python train.py --n_layer=13 --d_model=576 --n_head=9 --n_kv_head=1 --head_dim=64 --d_mlp=2304 --vocab_size=8192 --activation="gelu" --norm="layernorm" --norm_place="pre" --norm_eps=1e-06 --positions="rope" --rope_base=10000.0 --rope_fraction=1.0 --qk_norm=false --attn_scale=0.125 --bias="none" --tie_embeddings=true --parallel_block=false --init="normal" --init_std_qkv=0.0157 --init_std_o=0.0 --init_std_up=0.0157 --init_std_down=0.0 --optimizer="adamw" --lr=0.000653 --lr_mult_o=1.2 --beta1=0.95 --beta2=0.95 --lr_head=0.00516 --grad_clip=2.0 --warmup_steps=506 --schedule="wsd" --decay_fraction=0.776 --decay_shape="linear" --final_lr_fraction=0.1 --batch_tokens=[65536, 131072, 196608] --seq_len=512 --doc_mask=false --train_tokens=998600000 --steps=8681 --dataset="wikipedia_en"
MLP neurons of a small language model. Each row is named by its layer, matrix (up: input weights; down: output weights) and neuron, and shows model dimensions 432-527. Each number is 128 + 32 x the weight over its row's rms, rounded and kept within 0 to 255. Numbers have three digits each.
After each neuron's rows, "fires on" lists the tokens most often at its 100 highest values on Wikipedia text that the model never trained on.

L2.up551:152228110151121103119175098128078181164108118093091155137142133125161121112093130112107099145154128170122139163091147130117112117173146156083084123114161125135081145086047067146171120143163106100092143110151082096209136112111034138116153068168145163135097123125156122126142134080146045130
L2.down551:131139162137130160101193147162116085164085185072122116081186134184115138148104102129125127162163110139098088141099182102113112062153152138073114111112103126144077072103118095136122134101154170111172098111118156115091148112138125090132145098164146128043116111088194137178094119073181114075
fires on: " .", " goal", " came", " signed", " yards", " went"

L2.up1530:124132072135221113150168151157173097164127117099127170076171131123107133175146121100131071173167140130093143166168137142143213121103112130140154157138086048157135167104221065071124093100225106098098161152144150123159106097151107119187119105097126210103166071127127126136074075173177145164
L2.down1530:175158112143125053097095144157174129153164138114120113103146100149106126139142098101124059205143110143087141109115128086141173086146069118090103113143103145137091147118146126107073095096109134082094185122118131098136102138111113136161154154099135154144136067115104150103092133067140119141
fires on: " d", "0", "D", " record", " ", " other"

L2.up1194:110184165132127108147124237104072110119112128131131151133106086152119105117145113104136150052154165159149097136147159154142135097112123170095103192159131103100111136128068076106140100122137087130171032119062136145114132163121137129164114149098093167133173075057078109151117137121141108168
L2.down1194:049146126161134098138118206092094132188169111088115110154098104102158191092123145093129145121164098106104080127153117159149086092092116084099124180175113085114103123101129133130115111135138144091163138109144134149113129114159131147128115118086100149144131132080117090059130155104167112111
fires on: " that", " which", " where"

L2.up597:119130128159106088088146140148139151159121141112101116158147096155144125116084085102110136096114158103131107144079133165125098101081131111113141125089132050145161062131147088129145164192093152132153162016149204116114145127115057130149163164127128112107131103120137163090108058131117123059
L2.down597:089183155102169084144086143144142113095166146142179122110176127164131154100177173156173112173164109135147153169114112146119131093163140169198062070135121122113057126137108082162136063158128144118076119141126193115132175140116148130105118082099068133111073151130122151190129129103112145190
fires on: "-", " record", " of", "als", "ne"

L2.up671:155129176191146155104131146115187168108117163147161097124068124161082064086143224132166110096130166156157108115151075148155175129122091107132187126158194158111120121106164133140115097125165166130083151165098153083135094191114109132109159109119077160070179106100146067132064084229067149166
L2.down671:175148186131089134170172140126099136096141163162147067091076146125112091097130148175124137086132102136099136095076108149170165185161081149128152149105169157109149108122171104057149160119166100144080123070094141089128181098169100105167122120161039099138157097114096118098125094080084148146
fires on: " also", " another", " either", " only", " may", " not"

L8.up1731:165158074166156123130062181163173079206139098109137171127119126196092133122149136109075097182196112152144085128159109124202146124149121068109129068092159150090103170093116164133098121130118112149161119119130130108211127154050144142145101122156111128139119039153111162105153137134102132157
L8.down1731:141164115181123111084140162125117075080129155123098145166108070141107119119141113127149137062077098118167114095143118160120148159085120101121163106130179077134229118148146131140185096062092113133148099070109150123133147096185111118164146107087088145166147091102136215135112132130128110131
fires on: " and", "or", " other", "ib", "n"

L2.up277:145098189123205106120103138132154168125121087124151158127091137180134109085159098185125111119120109122164112084078082109145164072132150130158124145117121118076150123139146154112083080151132177146130126148129122137135082092153123131113101126130083108092123165070163130123116093121104166178
L2.down277:092095108101137094090085142142177105178099109126109141131141123113148144134137052118121073115124118140105160153107126128102158086133185038118190098102136158162112122130158129078148139066068139142138124031130122145136164141170118086157149129155084123152142148164141133068122148126140120144
fires on: "-", ".", " -", ":", ".:", ";"

L2.up464:074101147123139129091103150109186133168115145061115171112166193144056141040125128109128101123088125173073123192083169136142159137168184123135162134131212090108074136083078114081158139132133127142120165081127097139143090103122084142154151151114139130159088118193133130144156082153139118113
L2.down464:163107159141154123140134136078119126108081129126096100139142084118116135092060102149167153170136126144135143067097169097145147121177138103079180127191151153143141082104057126127116079089129115171122098071111077206071152117175082148095094130170127112104087119151175181111128123070157127148
fires on: ":", " to", "–", " soon", " now", " age"

L2.up469:101130095080128117108107151159084153140066163125100210149153148151113163111147132152137130085095157166083170157115153171088127107144041152138092194098174145111117100060109111139116128119143172122114123073106070138154162103181142119129150130096130144176170114096097156185072116107118135152
L2.down469:130116135127138098076156174170109118160185151164162113174130119178136138090153100136101183079135083164146107135153114120160153027174113069126135149095112105144111108077098176091132108094130145119129094071089120111172145134109091128133106088104132156135119117091157112108142120171127123131
fires on: " m", ")", ".", " Women", " and"

L2.up1485:056134104138096101135121128116141112076106138112105164063092117117080106093104175116152111133171120113136132170159069131168125102048081118090187126133186071049131126091172141127123078156131153120156152134088092179136121108047108161120092152104086120091161077135140144166125123173154157174
L2.down1485:187110134074113145091124056144122107103118133132070125179099125113059118098151133174107121098179099129086144108160112137149101106065113156096152091051146102126155093083167122054157093186137185121115146075120159138175162146102104121131161157093091134104175133112129112127105136141109140171
fires on: " be", " are", " both", " were", " not", " either"

L2.up1802:143083115136132164182096166168131173086118134082150118061138148079136115153144108182109112126158131177155138166118144119122152126130099118131118187079143130158133131091055113145127099099090124066094117126119086118118152130135054134130119116148119099122144135107078197190153099136154119103
L2.down1802:146152160081145127134146134107187141156053152097054106169145113089045119128146152174147158188057164046077114133105083129121182115107087111124104103162125116142092173173114153171158171077094126153139136156108074181166152117138171131151138137139089159140148152102174132162109120124103187156
fires on: " ", " for", " at", " to", " in", " At"

L2.up1245:094114142143132157202080120169101167150142126111119137102175142147093116124132134173088105076107131094126136113058110118156137075158074117105121177153178154135049115097122076131109022084157163154064122117118104165149142132158150147131128185061099132149123092146150134123119132112160175078
L2.down1245:098182088132123141108119109120141121145133146168215124139074163165115171129118110129123102172130141156119117100158202139149178047115122159143182191072110086110116132168124168064110061122141175109094152128065133150081117128113165156077109152181106096082188121099151144085113117111130161111
fires on: " |", ")", ":", " ", " at"

L2.up452:112139080168223155126148098174152122107141135099078148046158125125117133111122202162220121158124136113162118087119025128088097103085144170105195153183109111139131145136122087122152147092170148129087148117195155146073087089153084116168167091155108128146154099159097164155120186131124067127
L2.down452:160061123154179134057159131142157126113157124117082121086141173134184164126151165116125107174097160117104148057128105132080191084126125079155153156150117148148136113164103208147101140113134070132112195118107175140118080122155137146162153138128104088171108106088109155107122139079157109143
fires on: "ub", " area", " to", " of", " location"

L2.up2272:111122139130170140155073105124116194132158102100122133115154152150148163118137090175149141120102099105133130100093119165178117093164116174107101138092127164101135058079074136085160117153154190174124100128123116148138082117109128110183112097082147132082137151114176090126134119134151147143
L2.down2272:106184102149103110085103120167152153113100114124153084132136205163094109153169098101127136124048135086094116185090112151161138118097123068096120143166125099107159119147184164096147128131163106145156068114087093087126090182112162111144167101096129148107097104154175092090138139177093106155
fires on: " |", "=", ":", ".:", "\":"

L2.up180:175065154144164170125133132138185185127094094139118112110177192146083091115135122123100103010174151139138127192133119088138205104168083088109153130118146115128096136106129096099092118096092093166195171161138120146127145140101057132118071112143059178110140106112174095162082115151120216192
L2.down180:187107168156153153101105133146104131133115107170131131134159112093129083134157165122136121117148132192143074118096092193123118088161089111119134117106147137074103162132104106077123149095074103156163113116133131160139118125155074122138160145121059112144089068149080162084118098126137150099
fires on: " a", "-", ".", "|"

L2.up194:099115110133176140112143104114086129118069148126113200163137109167160159123149126126162101099162154207187112128175130111119149087067064150138126150138132126158107103080098131148108089150134139124062112134126127071185148083129033133170086061171136129148124140115141087180041126087090178169
L2.down194:166015121123148114114145103173067114145150054149090160124143127148175139127173054141138125118174108172166129156126122106126146067166089090086085093137118146150130109106183141083116143087118127122119068111136068097191108078175121136155155014133107149138119075125137124095117127038124147086
fires on: ".", "\n\n"

L2.up1679:192155153169123120113145122115114137197078088117116116122124194105144034120122156143143123077128095135148113139100137091125194096105102181074106077094129163144168167119147125181174122119121095118070128116151155091145145115166083107134142071105130135101128096147155175092063057147104101123
L2.down1679:130207096188127142096205145126111172153131121103132111125135238141098084145099093112121094145162158172113127154109184100136144111122121150089118097077129077194171124097138134183165117097077110066094136199157156121105139134142123064106139112127176113105125059091140113142131093100128135136
fires on: " average", " yards", " goal", " record", " best", "ushing"

L2.up2056:143142153132147089139147113080073155065115135099133142123106168141063139116139166125122133156106124157146120135126099135133140057157093135129190131104170156137070124091084102159156140112119137088082192136099123101139111083180100155190115147147162170136102125142128114136171085139159122146
L2.down2056:096129172154114099148128078052135179081083062114136120132106147152104100108156126171151157140114119109122109147126147089081112053185112088109113131090160114059078097162134089102105142098124117064135152161121149166162107094107167169133129145109157139145150118072122110146130106124161115144
fires on: "S", "-S", "ers", "ins", "els", "les"

L8.up1158:185133123122101128170126102167137084060146142103131117063154128188074149099179148157109081178146117147072111145107083134133160108130119096134207142062125081166098183147154098102172132079134125089162157106135127128138058089124073203199156075086131178111122174156109146176142033151139123118
L8.down1158:130081137097105142105116141143114136122119079108119123178111159110073109112117101124188171173107171113167133071125072129103148123089096146122130147135153201083126134161114146135086159162098119125123175141193114138107164126202161099151136106077122127159113122108131124123124111110124121111
fires on: " to", "S", " "

L2.up321:123110165115126138138125099106162147182155150127166104155116147156162127147131101088092129100109134104146089138137114099134049122148115117093124132100128095101167130151116124123078158179095135119105136093110072109151173149070105106151129139138145128210145110138104166124126137137144113086
L2.down321:137234178121161105115099110184094160148092101130151189052176199134156090125105085140071115152079111162118133122141113127120173187084119130133136072126165099127178084129164077154146037143140120170166160150133156140128174068156161122125080086078055104101095128139088150100115174157059098165
fires on: " of", " with", "ne", "uss", " for", "im"

L2.up1337:066086122104106095072113125100114047095101127117132165126091169148143028107162092158135170099129107187084134149124085159125159108117107132143202106088127081071130130094159117155133140109109168137079149126098101170156163142042153122142123199157142204165138160162111089068154083185171179189
L2.down1337:138085125078139123098118081140120091109100140114144132084146086142104119137193131171161122173133133140053142108160124082095137116145072119153164156139130203144100056120134138078157116123141150099132107084168133151183160151098148111112192140118116124119158125123159174166147140124128144156
fires on: " was", " be", " were", "===", "-", "st"

L2.up1724:068105172130127131156098198131135111110113166126100126122138130143149157170141154094152154076118140110105089135132158125164125100126129169139110158103126119133158108134068127178140149108122151117214096222101152126074146143093062127114121121058139176134162155114148136181098159142135169154
L2.down1724:092098093103151147130148177156167134086084176163109161104107119155131202119135114106173153064080083112114077113107090118138083100129140151093091141130123093179165118134150142123084185098130145166179141127116189094058096110098116126105094146045119102121007118166177137076096144132178167094
fires on: " that", " show", " beh"

L2.up280:124194150120109104159143206095132077133090147085121185148073126151112150112138174126110154058081159166114089162132120142131161111088158220101103153141144142066094132112157139160095151058174098138130123117111147180107129175172102152122161128116075174144198117085104131167087129096082160220
L2.down280:149130092135096135157161175076111131208139124128139120150097112150155115132169128139075152074164147112085096186159161115154159129191166160105107145117121156132097127097154162110047069107157111138134095075098097143090087148138086143144105175095149134108132122098089094071201101169113140161
fires on: "ah", "h", " that", "-H", " h"

L2.up965:149103171120133158179100095116153153136139137118102082073115161104132111114131134107118120150140079140135116160112133122137069092172133126120155159147132148108142131108086130109158137100102166112091111084126085102140082093095111077163112068089104115171136116073128117126146141107167138151
L2.down965:103151129148159121061121117117097149116141059103158139068129131140139151142121084093123159126184099104071107102175102136088153201122097187071090088134125075118128063170145127149190089148168105153165167135089118147156156178100138176103101161128080107122173163135090171136077155158161151138
fires on: ",", " with", " into", " for", " of"

L2.up359:115106089126139083131133217179141102081168201121098192128090145167139085114136201157112157130048151165113154151118100106104137128029138111125124166124123102115155099116140088147159153025129098142149134144096120069094119140110083111095133181054101143162112157135105127149106138124076099172
L2.down359:121139097117139124124115194092197160097153154088139146122102129164116201156170165111066127117113103129140093153165096125162080132119116123139110103158158099189076147144116139148130079110166133164173133179145142066144165197094165115086117093085162128123140106084109117152109102154122152107
fires on: " that", " and", " inc", " also", " still", " while"

L2.up571:160112130132162154118118116119126187110083100147090207091139125114125125154114129135129080115125141159112140168092106107116145085136056161077110146092110109135121130074134110131126140121172133119132156114135097098152136110149115105141112108149058170127118137179136120102095092142116141151
L2.down571:119101133168165138097139092133114127162187134121158188118132104086136129126124094109084131136180126143111117138092148080112153071150115080090106169086093143132142130116149110136110148138146111086115077101131075114186125127135104125086177089136110156159154132136128178081147105109179098147
fires on: ".", "-"

L8.up1304:129106151102093116165102157124205202166086108135147141125060148172115094061105107150139112103107120153115078159140060137185138106093127182086086131129183107064152140057080141135093121117108167144128131125073127114143140181149130122169135131169120096094163135094174118153107110158155132134
L8.down1304:116115113094092123150111138154118179110093117153197096099107104128115092083162113165121122123112141134088158165085105120150079075141147183142117133141149079182088097156135083095096174180183156145133150065068162122164161109154103122111130124102125117134114096167214079073140125104099149168
fires on: " |", "=", ":", " of", " Sir"